config.yaml
num_key_value_heads: 1
head_dim: 64
positions: "rope"
rope_theta: 10000.0
tie_word_embeddings: false
init_std_qkv: 0.0321
init_std_o: 0.0
init_std_down: 0.0
lr_mult_o: 1.5
beta1: 0.95
warmup_steps: 21
decay_fraction: 0.913
final_lr_fraction: 0.02
train_tokens: 485400000
MLP neurons of a small language model. Each row is named by its layer, matrix (gate and up: input weights) and neuron, and shows model dimensions 0-191. Each number is 128 + 24 x the weight over its row's rms, rounded and kept within 0 to 255. Numbers have three digits each. A neuron's up and down rows have the sign that makes its largest values positive.
After each neuron's rows, "fires in" lists the words (lower case) most often at its 100 highest values on Wikipedia text that the model never trained on; "fires on" lists the tokens most often at its 100 highest values on Wikipedia text that the model never trained on.

L4.gate632:107108115166115130095117145128123139122126136149161141117136079137035170136131098139131115162162118160118135118187115122114118120142167137115126169110128109116165170135137117173157143136190161130110119139161142109080108132154134101151151120117119132119113178171120080133132085095117137114073144114143117093147126115097159154119123130095112092165139127092087126144085144163146148129111123107092110134110087146130134134106124154118128140127123086154116119109131116127152154107147155091104105099139099129143102131166118115105140132124178152109103132162125102101114103161136131117
L4.up632:123139123074147150139127143158123113088124100115134115122100150143127119160115085145149127168095128145109095124100138153140129118107088130126150168139116102106126135135108158180129099133114141166150151137189162106115133128148098125110127136098144120141108090140129079131107139141115134146140112131105064090153161066129112110109138145097118109098136109122122175119062115119159137120150140145121161076161096111115165148148128161145115106125122152127119117135153113151149153124038111140111122108105135126103150129114085177105117146115092103136129112154137123108188104134125115124
fires in: "he", "they", "very", "grew", "group"
fires on: " he", "He", " they", " He", " very", "rew"

L3.gate596:121168088142099138096100092127152119145111141118119135148136189153152135185146096090108104118154155114092120118125124099094136131100153097107138101131140151124144106125111110124104105140159115135074121142150114116127146186109111136137132136179131114178193122110158123121084154139129123148136123145097142113098109152123112146109147151116118080145125106114100155137176124150186141121097109108147056163156132138065128115122135117135135118163122115123088120114095121148125122118159083138128147143124090113138105111142118132094159074104136124132095153133147153103130146133131114156
L3.up596:171138099100145106154081147181150091126127167129112109118123151127128078078102148101143135095132088120108136118122118085146139120122147126058126131116114127101095168107101152156126128100116106147129108117145109138153096144122123114136110103119128140161129128115096153138125181130089098098102121151103134131109138119125151146119136139115170134140162134105105165145166189169141156106071134117160094131122111135118151116123166134111118152143108141124069149116165131088192093122108130127111101137107133105138115090140119158131142098124157090104092125123167135131118133162149099147
fires in: "the", "a", "his", "their", "its", "in"
fires on: " the", " a", " his", " their", " its", "in"

L4.gate146:157130151105150159097110121126121105116154126137135117140143136151129181157070144149164128126129112141152135163143144142122131132135100128151152181109142129122133110115170119082106192123100116118085135113121160126109109121165136120116073119106148137139134154095090124111117115121157118138135105150106122119150099122147128121173127122141133109125118102150135148151168128147123118048131095076159119128155156130087116118154155059137130133145113117135108123093088147091112111089106135100097137149093111097125115142110140116138135141088116105161112117123172152099096123160138086063
L4.up146:106090099154132083128147122143132159103131157132141166112104109111161103104113087138072152144182086149097142121141125097135156135170173135143131175136138125140129110128132158099135165159181156077108110108104152135130117130102096088105104108135104140135099133156127088110162126129107147165113121127122105139088159137149111125128111132096119121154091131140142124128152163107161121139155102123047163114146144147147105143107155098117120134102107131177075136119192129140128109134088120136130116116148157124106125098165131142149144134120149112144086116133121099096099104128110139134
fires in: "8", "9", "6", "7", "800"
fires on: "8", "6", "9", "7"

L4.gate359:133140173133120160126157150091096166122083146144137116132108140138104138096133144137082138114158136133127149106131146083142123113127130127120129094150141142155154146144114114142120118139113101100141144090117116123125166129161186127126155129123112119151127136129067155139120115117115116142152172159084105125127101073146124123110140128098078107139135162153143120110110137141152112127140187102119116125127091159127181123087142104157170110170096107137145095127130135121150129144106087166130176110176168122116130142139129150144132179102135109149115153097136143124118124055092180096
L4.up359:150126121140112147150132140119118090097163101100097133127119152105148127092155136095143137165102115152095151123151162143121122142115081159159102140141082144132108136118142111115133092124140107156118177110108097118113164093146118139097168158151086130132110130134119115114152087112086102115126116122175160134136111127125159135150120122141124082131126106162106080113131163086117134128108130147155142145142138106167136156153130169126135122105111153097155117130205126118133132160124146156105085095148135155128162133145152156092107132124205118148183177118101138107151137167117119138
fires in: "is", "that", "was", "who", "of"
fires on: " is", "199", " that", " was", " who"

L4.gate311:152125132132105135121151142110124102122102133128106181149116095101129142138167128082118141092162179131161111162120140162147114128143154134129118124118148148150127106108124109071113128141152117113109110133172136127096106149121141142165177125152128118111112120104146119082103132144100143096131138154155134185094107146129082092083095155156119143161165164115125127119136114124141127083161109104102091154137094156133112127105133121115132124109084125151150150148151117123147107144150105123150132164097096108135170134158082120154156102125098090122155164119171163068130112133133169082
L4.up311:117152109178126155117121087114136106136112128141129136115124137115138137148169144106109164137098133116065121141105146172170118090120157145128150087172137097129167076120094124131143138126100096066097153138121129137152173123116109116123153137107114123096166111134112130106105119114158110130172184086113105145119122145091117151124170095116141151139133146129093126126133113131159128142144145082135102119162143137111158102146123134143152152205100134135114102116112145162129122088098115115121160139131135120147131138140163123128106154115159173103140101128073106185111163151127098118
fires in: "with", "s", "and", "of"
fires on: " with", "'s", " and", " of"

L4.gate351:113149131112147127126149125145115136154141130122130145140159136097123088177110115118130146135151099143126138146142166114163079163145070159071182108148148113119100119105133120131155143106120140103118143113112163137137113127148110146067166107145124128112129121102136107123140148126193117115149196073117108153128099170109100134090129120127081112110183113122147115147145106127169157098155139152085094119103108145147167137117134144136107093105129097122102157139095114100125117121103116101116129151136142099150157145176121138155116158110136165124205143123126125101112118116137146117
L4.up351:099121190132162150141158103115150131112129146140139156108121105144136132151118071094127110123155124137149121120147146153103125140119128128141173141140101124119079071062092156148134144141113130109121169105129105155148135089135138124145099130137085108150131140053141087105137114133130128145099180091088088159149106167152138159116115111131149117106130115121162100110094132138129093109145117135123083136107102139117162116134140150114146104150109139169174140163123122136146109152159106117139153103166103117116139141128127136136130167099136153136166162102132109092103145088112178098
fires in: "and", "to", "from"
fires on: " and", " to", " from"

L4.gate249:121103169123125120123162118139141120143126131124089121159103123139116126094086136109143122138115114137123172111111099174151086132164151131092096166158129085162086174105164129171129151085105145099104131135114141120154133103103136115150101136101118118144136128127129137125128166096191096074143143148165143120134164136141123119096148111176122089106142150090091139124111139086156152157093095092115109138105096108138134092086128094132139103129131085201164139140121127117141127094130156122112116152115157148096130098120167080119148135132106134109159134128105147141115130128144116106
L4.up249:092135121096111150097156102101135135079144100132162100124107151171147114141081126083127155111168110116153145129125100132127140112123152113142151115076162108159108149146118128111162136096116152138077175177121131139096145157129162139116122108127195118143147103165127122144134142166132124154140131168128086103118126112110112102106177142104151155158114135110086176129118123092129115114130099118135111072134146133133179109142100114176117130146131141133130116118106144122079131105140112098097111129138114142142122111131108121115121165153106106102135110132154190157160136163133125181
fires in: "the", "at", "s", "of"
fires on: " the", "em", " at", "'s", " of"

L7.gate750:129147112124152091123154155121186156154099115113131120115128096083121104165153153141139155128169105162133126138145149094139138115159119183133099168131128143079133139161140126152120106133152183117116134148130126092064111155132094132133140146136122126103132076159122109109126130133122115129066126116132125101129138104163122106148139116185101109115098096100105114158131093124135163138128134134138172144096132098170119128126144164130130152125101133149132118110158131156118139135125116198131106106082152145134091119093112150129151138124130141122148184121125174121109192174100119145
L7.up750:091131124120098108171109146128138061161129084128146114146113137115110093143145148180052134166136149172161151136130129126148127147140145169150129105157081147120126124112161142157121092101122091114112161143113127172089104150108123174139128165086145127124129129078144118135094132165090125119123118172085118120102119118129175099080132163098106136125137107130139149157106108117194144116145162111163141108168126154149105134139133135164148154112104112142109125095130145157146114151106141146143151118107152165138109142147147148115111096149126128115151137156105140132144147131124158136
fires in: "is", "are", "also", "been", "be"
fires on: " is", " are", " also", " been", " be"

L3.gate287:109109146153150110087122164122137117155126124106135149101082118108115150119125163122158107099128137076156133107142153120121137148118126116140131126146124108097123114077136125171133143128101142121161088101134119139089134155099172133090148109131074135113099116102138095124120135092173103099137136141124130102147126125141157087103126145123107134173092149106190106108199123117079127072160066103128123150147133116132128159112168165118126112117176152132111135132109131177152154142105144120127147158151161173092120122144142129154117122155133117147127114124121119146084105155170102149
L3.up287:158112138102109153129132114138114120123137160109117097115156121144149128115108111151176142122094118124113124120200118132151127191118138122108150165110140092134118142087144167126166184097106119126124129104172143097120120127141130139124148159121138191129120116134121159149127195116164100138107136163154108160080115158105136102111138116100142153133109137071164149181164132104122129153144132122117116121114137128130106101132099097156167102097132146126096113128148100126141155119137170101164147136113105177099158133172111098128116138167165142134132120102111139169113121117174125099
fires in: "to", "of", "studied", "back"
fires on: " to", " of", "ied", "ing", "ack"

L4.gate263:130109134149131130101106127076122103182102117136119118133189098115075111111135119146114147164141147174120108132101158132108159168179080153164162139178128153122173110157129133161109134128143153134108144178122141117166149091162083116145131123124129132087125081130122105112116108149139129088130130082130124118131158095148138142112107123159145116136112108113126096126121119149110159119081146149100139155089102096175097108135147091168151133121150096169115106136146093122115105154126097116109150144138118125110157144164153120145105167137090111152125138122143110104114133110178146109
L4.up263:107141128105141137074163126125111123116071076134155092081110109148169177068129169160107168134132111133141161124128129164105112120136156137162137116120117084136110149138132138156134164154131130153157144126122144168135125124136123099099130100169130109118094139093140111108118106132154149136139088103148102089136175116152104180126038162135118156088155126125131132126131134107105119111087122112136120113112139105136116136111120124151092126130064096138145148102132082123134132147165102138107128151141156169135107087121117140124146105116115125117119172146158116157126151150107121126
fires in: "after", "with", "when", "following", "despite", "although"
fires on: " After", "After", " after", "ollowing", " With", "pite"

L7.gate175:123114103130088118117150114146109121132122133154134179144121129091082110121113127124170117125111119114165145144161162106116139059104135091151094135147117115107157110139093116111149196119173156141111133140095145144099103133137176130137115134123145144192112133188108133117112126107103142123135115175120155142152125133130102074109126069116165162153126117141099123100139114113125132107094128160149144162156060116152137146125087120159135117130127130101119149181125135116121117071104131139117144112142107142140123154165120097143151133083151147132116143148176127144154131122126125087
L7.up175:123159125145103127146151129116133112100109096139125126078173093117132107141088100094126132126104099112162102198180156156148144114088179137121128099173141098156157099101138114115110139119128156136128135131127090095109117151106157132151108108139129091151113117198150136146148082098150126111152166129152096129107174160125119102140172142116170114100123121151129117129084098147135148130120140120132108102155157151154130117118150101138144141112114111120143120123121146113160106092133124163126129122124123109075126073144148128132109142142135161184084101123168143132104126138123139075
fires in: "was", "of", "under", "high"
fires on: " was", " of", " under", " high", " I"

L7.gate509:127114138156089134117157117149096145112128158125126119102107161155112109108080090158108130076149159128100124124140132129081123155148110105108152140090143156137155107132146148145116131140110104118109099110146160141112117115168156134073154153118138118135101125130129112101104128133160154093074159171152144149175112144137141135189108130144093120118167124101154139136113141150132163129101109101099114124112093137125111152127096103108108135145117102095096166145090134103121170147103121119154110096119170108161138157154129081116071096138155131167185149123123120104172106137150104124
L7.up509:105119137092116168133145172152133106161159130159141142138142137156113173120116120116127172117107122088136124116173123141118118108135136098127155113147149142141119162103127128148083119125098129150147108143159145067135126128124151145153108139141156130140147172158156164152111093119176170207108135137118076148137181151113149147103099121142185150150144140134148138134145109116093141130108174112121138120109135095131134124134147145124140133157195141116151138053134130143136118148107121143123159147159130116123136078125176121144155155112133149117074124137137103114164095115155139144
fires in: "he", "they", "she"
fires on: " he", " they", " she", " d", " we"

L7.gate369:137135096168073138167129103146137155105128112138123141141125113148165164131102143159122116116115117178148130134101172136118095143165151111107133118153138120151111130143119129111184102083151143085123127115107159127108173140121098094139097141124096158100178119115173130147150126140112141114115120117142089109132149105154115117112083110105076131125129136101145132112081123121148138147106139112141155145153094104151147189137122112109142168118163113131153141111123110149085116122140130129142151141071073126135134121106065137167159111142093106124129143130143136112135113143197139183
L7.up369:125129130115089126114089152159165093117132142139086104126136112134116138096170109130096092157167187144143123155141105134160131128125134114113136099172140110123133147116098121156132150131099128080112150116141168180075179105147105121141138118143064151116115100110161129154120086117118097161155124110120113129089111145127136116142098159148126101150104152147151161115128136128125114133127144128125091120132100111123140169095127141156146119147135107142167082144118096100096153148108129132102103121106081133114087098095111094139155137127096103120177087090127130126198121137142138116
fires in: "the", "a", "no"
fires on: "The", " The", " the", " a", "A"

L4.gate119:130117139141135143099114119136155111127133107130102162111122128149170113140101093119091114101108088171131115094163106105139127118148141173162117097122146108163108134101141115138173078092155164094134098112104100146088147148082132124121164104110137093116162101165161132143145136083168118154120128115138151139128141121126117114132153078109125130098162169143105127116115129152139152141125121139117102101113127170144180114129129151128158089176125125150135108120107106151094115152136104183118125142102149101183138142116133143106099123107112115182134116145178152134139149127114197161
L4.up119:070121060164186109132153104116156139120153093109096156112127161143152118126098101144096143135121120108086128156109107148117120109134127179121123128125107161091147101104141173106157095141135126123115108113098127126109134141145142149102097159100129145160112139111132177142118114087155188143144154139143087137137143151121128102101131083178101134121144127145087128148109120147101157132144120103142140094116148116134111126163146147109106195123129149136135133160124166163140135134122135117163103092154154148145123153102156110115128122118129072144126099148117147111171163121083121089
fires in: "are", "were", "been", "was", "its", "be"
fires on: " are", " he", " were", " been", " was", "ron"

L3.gate350:179156137118118107082138157166179150143136143132143160111105115109094113138153092129130184100151132132135142138136100121142146135112160133110156149165155122164117150064150114145085122113095122164123106120126125142164112164163122092205135110129157117145107129146132150151092111136146128122141108124145150111122147119139166134157082133129096095128162137128124149154132116148119134129106165125124070090085144119085155108097118116101094156119132129117171132105147065118103101111073089137120141171144122139116127121131159120126145114129146129144108097166148163133119107135104120147
L3.up350:104126142138135134150079131133106137114137151139138072166156140154156160104155144081143150110126117124160134154110152099141115139154151119093140102102134100111118115117181136107114148154152075108132166096137103117171097130133156117121122135138137101117141127103119127088169099120137108135146097121170156131138168101136145097135119090120084135078168107153128119132111138169111125129133154143093069116115119161141135098085108071138112125146138177093147117130170084148103104128102115119127161156084119151125147097157080105141129138117156088119135123130136139095124172150143139151
fires in: "a"
fires on: " a", "S", " conf"

L4.gate107:126094165159137121094130132111116175135123116143139173149161091129087159152093124086141102144116126147127129114141128159096138129120114129120139115155101114131109102129111116107122132146085138108136174147092115152164157089138139105075111147121090149132126127091138155112120135117130149102157153124084087168125120147165119160140121107129092111085095106135148077082093156145159123121155144127139072103101128153131153096113130144131132110170115074143159172136144146195141147128146111123142144137172095132129144162140153124131139137118143148101188161137121133104108127089118106139
L4.up107:156158132178086141086173132158167116123114131108120156126129102135166108113136084039127152127162116139108117110136166147142147153164124124129123130164140117170116110128125139112160130097138115124159146154071087098163127166123153120108126080127130151121159147108117134091138121148105104132148136154118104117105134164141147115119138145104073132126087126144145114159091112074113116135120137185154171122150112158166165139141116102129118120128102166111137118136126116120138142140144110140122101122134144132127123131095140162113116138138106130120200097150141091111194103116143137124
fires in: "of", "who", "for", "and", "to"
fires on: " of", " who", " for", " and", " in", " to"

L3.gate48:140088143127108151090152132155149139143108140139142123132159155161098167141110098134125115147142093130109091142139163102177109074130142086081158142153121112130124130146133139124088183128066131114117109094130138105067132191134133136134112167166152115168094120130175135094143105108149094127123168131077139102128110119187162110146108122125161126166115137157151163114120124146096125099160141155136126101147121120118066151185129116126101101129165095126131093131109141108133131115126128121133121146126140146158133128161148090118121110110127133143148133145123152132110101109092115118
L3.up48:132111154135093155154151158140099100148099109124082150107080133119133099084134116138097108088130107098113137126097121108118108136162074152149131136087088105133128151122128141132152156145122176149120114058091156162139170136108090151141126130087138141082091117091084102098184127126104120147126113097167137109125159111152108140108104103113105096163135134121153101147145151144138140107125097107099154128160124112174119106125174140170112137141088114138074160105167122155168127131098139133143152130122140103117099141140118146134112135126125164145117122144115113124092111139119143154
fires in: "7", "8", "2", "1", "6", "0"
fires on: "7", "2", "8", "0", "9", "6"

L4.gate164:175143141135114137107192124096084114124147159107159121094102179128135101155186147146115167147131120151149143148151139104126120131114150108079121143116155101144107131126074119106099123124129151144151159124140164102125106171098191121142186148122128133107127093124124088130109149168076121130115162108099072132141154120150107138153111157126114108166153156132111132137193155120130132085156121150112137144176131123164131104110114143138141137090141110113111157111087114113090136120124120143149119120119141113102157115136133124125146126103154125154114127102113113157119170160120081139
L4.up164:110159153162094148195166113133088145145132146129161154139104168082108122119127174098129153142122167142156114103154135073141128096119140092103113134156134103170141098098093114079144170067113113127112123161176130140132131138097158114130129135135119129139143097141149105128141119142128104126163167104142117134112149109189129107122125174127106141150129140147135165161150164133129126113125129141103132129128111146157122149130132140132189132112080101112089122097087130107121107128118122101114173118108122154105140106128159124093100126147162138168094167126130183125125144153119124133
fires in: "of", "in"
fires on: " of", " in", "b", "ous"

L4.gate211:136123103121100085083124113075142161114122158134161156159131146155114129141120093076121129114124148089151108131142156126150155122152154113114180189131123106159159092105149149164117117093118112143148148146127114154133095140114146104097149127159170147132121105131124150132099100129112112116144121134133152132095118113129099135087134111086136110169131121145139150162140152137128139093128115161103118152125127109170121133165125168158117103123148126087104160126052089160132092139099144064118077147110117133101094129126128135110168107133128140138133148158096159096171166129130111127
L4.up211:127114120127124127110153103107122108126123119140149117103157124145111126138115154092159143127157142109152087096114150133159128161159145156158096139081102094112135142125178146144142140131113116152137140123103146156114124148127116097086104191121134196073125129122158133124121106157195150168140108129124092119184110160156134152157132130118087140103130115159146138123155127126129108126145118143124128128146155178092103142126136159134118079111167103115152123149158144151103105126146138088136128106132165147117134151076123188146099096122124141116170189126146143128115178134115151103
fires in: "that", "such", "known", "named", "said", "looking"
fires on: " that", " such", " known", " named", " said", " look"

L4.gate603:072134121090122162117128155084096136116120139135120150094156099188115137110111076130141123111103109101127119100166114098131159103123110138114147142103116166159097134082143111099167103112132091141130118121171152126135150163116153135134103115129145149122080132136083108154106135120117100151161122124147110120081118111127107133074105132117119137159171213117131142160146161124098175108168119123135120110131150094130140135136121123147157112115103104109089151135146130112112100120096120106110117089112156154107130173108108144176140100108109120111140109174116093141117119136145167130
L4.up603:113110152127174164114153144131181108115086128096177123136110128133158136129101114152102170125120132129106131090133140128125111174123157139116101165152086080119156141132081110141176145110133120125108126105142141143099154143171101146184156107130131125109082110123104117131123120135131170109127153136134142112121097109118134191151118146102114149135133130116133177108153134147135190119149130160142132077139144128126096138090090108152129089103135067115107114131127122162090148148093136088131150113127111167120144160138180115120105090118159111086141115131117142141108113110137091109
fires in: "he", "heart"
fires on: " He", " he"

L7.gate237:129151133121191139115086124116129132145140104150168110130102115135147103126162103156131107136087119082128142121155156136135122132154138115090162137167142106114188149115112096126123108121124113131167159158081143135154094162137117079167100176164142121106147149111128132113155146148127136141085088129160106169145142103114120141113140148100105142112187118128091157136120123133108110106129152125124141107107154138139084116175134127146097131150097115123109140118127111125116161141109108077110169149090121153135144131184154112103129095091081089137113183171140131161116128125136113132
L7.up237:094150130125139117128141100142116138127136130152161122136120117124164121103145112137142112122116147142115125126132147164148146125111129124077169149139135116101128148115100132093160109145156134121155120118084131137133135172156126078130171118106126103125151102156101162100147081097140139129083054113188116169146152117139115107137144125110100111154127098131084165087136156128085158119176173099154098128111139154114174100143095096154158091123096130124106122136116105129146132169130168155144148132137097139078107130137119159150086141152152093187102121135141111114128140149140096106
fires in: "after", "of", "aftermath", "honor"
fires on: " after", " After", "After", " ext", " of", " mon"

L7.gate268:170105137153152112105141127151085151158131135114108153143102135139152112149165143072138137134171090136130124131146086131128101152150119115077102136138114072109116108125128128110128141138126166158116129143146088107095163134124176066133117119144169149142119096152129109090129126147113113096109133178120112162146130138117084126086077130127110146106070114121124111135163141131104131067130145116115106149160120131162098117118109130109132080106152132124130134123090133117115148112146126130124103146162137158135140163119182092115140071126122095103147192087145133117137100117105115117
L7.up268:144095161124097193147137116145117108177135151151144128122110142121153130149129134153174166116094111141123123126136108135124130159139100108126160127153136146148129161126093147110086141095128121145090129135139110145089111096117176101109111135164093119076125110137165127133081116132161093133127109129162066088157150146133137096110093136102151140167096111191127140095134117135159159161124165137107104116134145093122108122146119108153152096123136110118101136110146151095133078129091084127147131099173146111167138129104104108135124136160100170116086153144115109117124149113108167131
fires in: "of", "in"
fires on: " of", " in"

L4.gate273:153111151130127107089124167099110122125119111126107155115111141107114149137150137105124122178122135108140090144117133119180128123103122107108163072145092114110115054132163150125098116128139108122118118186132054149123109127150167157114081102133147123112120134144107130171137136175159087118109128122139086103139116138126105123146104117130127101135122109131111173101089112156159123111109128087168162129114146133082144118139146188118160157145124107128080133117108121139115120147146155133134124091142141115165144134127109136109113067109097114135133144115106154101106147170185121158
L4.up273:128127137134120147143089128175152130131103169131138127091148123156139114163114158178144159146161144121100112136118127165154173145101138116118102158154102134158148103132136086117116160125142103118134092142153128108090138092175103127153145092122136108172140116103147116121115128123157124133168161139136128126161143134149107178127086093113109140121115106181091127119122136106152104068106115112078092101138159124121108124142103121171151187139118134112114126150116105083096103158104155112155100140137152107125107140136114121156138120133136125157091135076171150100131149193101114138
fires in: "in", "at", "went", "worked", "spent", "go"
fires on: " in", " at", " went", " worked", "s"

L4.gate567:117130134144057138123121093149113107128147064132153141147163147138126146147137132112134135119090153088118117156132112113157139121126131116154161164136114101180109126165134160142092180129155131135124155101147128111128110106145132136146144127151125140132161153131179102146147148118075125151119121131128115161145099126130113101138112100139122128097102117127147135106106096113120136135097160117097135139116119137144083177121166127130114119117127096162155149164196124144135147112098114119130141157148100095133168120112133102125162053118098093073164155144095071138116138097154153158
L4.up567:091089193159137092124136117079115145117085161124110161092127130162138119105141148116142120131169140167110140141121145160096116125131088115139115175104103105146135136123176127156143121136152166144144133082111123119152124143108131159156130163121119176152091119131154122104136138114138137078174120115125117138141099093135133105108137128106144119148113121135108151098177126143105154086153109112116139109124128156136156146088093112097124105130163079117096073113133113134128124107109146111117139086100123086135087198112123124126131148203134135137146128080147157122117120130131114148
fires in: "his", "her", "led"
fires on: " his", "ed", " her", " led"

L7.gate443:157159110163128131105159078117134143116106114147166160111151206149133143108134119122171152118124114124103103141112114113119127151170111118139111144148130124124139173118111109113096184152130090108153122153118113126117120114122136112126125143147087083131156138174077086122134130124124152138148098118119085112092181120204115124115138109134166140093152163132136118149104139075136131126146122114091141119199142082125125126132100106176122093091097156116116137125100094127140175122105121154124163153112136148163128177136132125134128156109118142118104130153145106117114114143140120113
L7.up443:125131117152129123130137161094117112132095164124103109093098152130108167149170101134146089100091162140123179117093126128111157104149123115180111158093129107129158146109125101109172124123142128136144097135123107147175155138079146112116068136189117155138145156110102106111148120144140120112155141123129097133158127137133142138160099135145170105140097146136132122113152139145124146160160162101102124095196146139126129140118110147103143087104148162108141126111149141127080127143115174114149142154128146160120113095161128170153121116149117119082113129157085152099141176120122083148
fires in: "in"
fires on: " in", " In"

L4.gate330:156110129132118147123136098137143133118175142133114111117067152161202120111131115144114192149122095121132137147141148163109149154124111150171137122146154115119126147138111141123175103140140078128119126117095157152147121155137154085121125169121134123152104141120144112153152120119104134096140146145094160143134166113115137143108165134160107100079133135086117141146099174157114101152097120099112103133136103115129096129121153150077189125153093139110105158127142143148118113091137142118091089132082136080081109107142158131142163090101120107141152128138155127171115162132143148136
L4.up330:145072157133094151131136158096147143163151114145129171128104117182140122131091134129130146125126149127130159107129109157121114139131179152090150137107140144142123123136110192090148137126119115162140131141126120089157127160149111121107162139171137083120128135156144128097126128093136122135144113096123114100151120091120141093128089128161127129140109134143127158135183091138122123129143140120145097121134055108125136073131113109125130132120078124105156139132128134113111112143139149088091168146095113107135083127153151095059105068156130079151140106121159148137085144140131135091
fires in: "his", "s", "of"
fires on: " his", "'s", " of", "ew"

L7.gate21:192179110159101106174144165152117120089129108111144170155102147108109157129156129116128136149118114128085166143186124103103093151112174153124112098124103082161155138147130095127104112124106095161112168120123119093133134139123158086148133164137172085115107144147108126140073114117119133128145131148108108118165144114155144132118060147099113128140179132076163123120121126124119127116114157080120117091142145101131115132130139124149153140085135104145143160121175116124137153119152137132142137179128115117129127139103158133093157105139133139178116115125148151127111126134145169110
L7.up21:125162148187122114141149104105129119154164080136127169120138125111113143141107150147120145143105128154112148096141142171109140111100155115127135121144107101115116128118152138092143121092151157150114149094136095089182103110119098101108086159130100149162143127152151167090102105140114114134095121115165131142161118107186113132116132144094123124101113141095122114106140139142086152164071179106131109066104166185139108133147116123103108139143132124133109141145120136116113159162126119101128100100122118138144110179137121165135145133126148112171095088117130164124142162180099148129
fires in: "was"
fires on: " was", " Col", " Al"

L4.gate523:135142148180106131069132169089138124098137123125133178089135093156093150112153124145134147111108136096109147132117117149127115138146084120146150140108104093146122123162190134129162111123126138153140097142147146114133114117144147153127137095138167116101140159106128158131100148144131154176106086107111146110120110142107128166154142161142138131158138100127111150098120102141155176134140158159134142146140180159121125190111162137140152139121098149153104090157049123147103126140123111098094116123121155075124094112164114116133124130164147130167165119132098093122134139162137112123
L4.up523:138123122139144132124139113147116124075135171137167146137093104110169190151158143156149081151119091148127140092118131110149145111095123122126102158107127124089132105106128159144125135141157095139106135142130113125079139147133109110131117108101128147107128121098108122106144105159117101102092141085067096130106113087124150154125133166113067133157105150113125137121130087148142146141126120112164101136152189147130120131148145145147138099116074134135083092124115111093157146103137136120128114151118157160073152107137115136128124136159179117143137204135092120098107142132133167102
fires in: "that", "because", "saying", "said", "something"
fires on: " that", " because", "aying", " said", "ing"

L4.gate101:123126085129123121089117155131113110146066138123143138132084121109134128126140150123061122080129132076130126176154115168079098132141137142113110139114166142129161092109095090137133108101166126117130141131135140122095128145112135105144083151119118149150151089121149105115128150103125146164143124165119123148136081157128132135113129158101085114129146133111151102136109088149155118139113111127143093126169129143172121183168127186118190193168143097096109124158117108150130129122142129142101110100135128133121105120096148124133116100106181108126146132158115135093146159140098128135
L4.up101:110124145125077149112115130149143075114175123112113142107109079106147096090114145102142152136150143144158132082127129128165126150112149157169150088109099158108119123162110114151135140089111134079128136133163116171135175136107120132069127126142115140130108160102122136161088090148151129139171113151113082103131112131120090093140134145099119115091102129140146107104127140086138112115168126157097105123130156134093116109144151156117101149133144152111094116079151198139128106130154154140101110109142088145124144079091125108165151112102117117138152158161133151101146123136140121122
fires in: "a", "the", "each", "that", "an"
fires on: " a", " the", " each", " an", " that"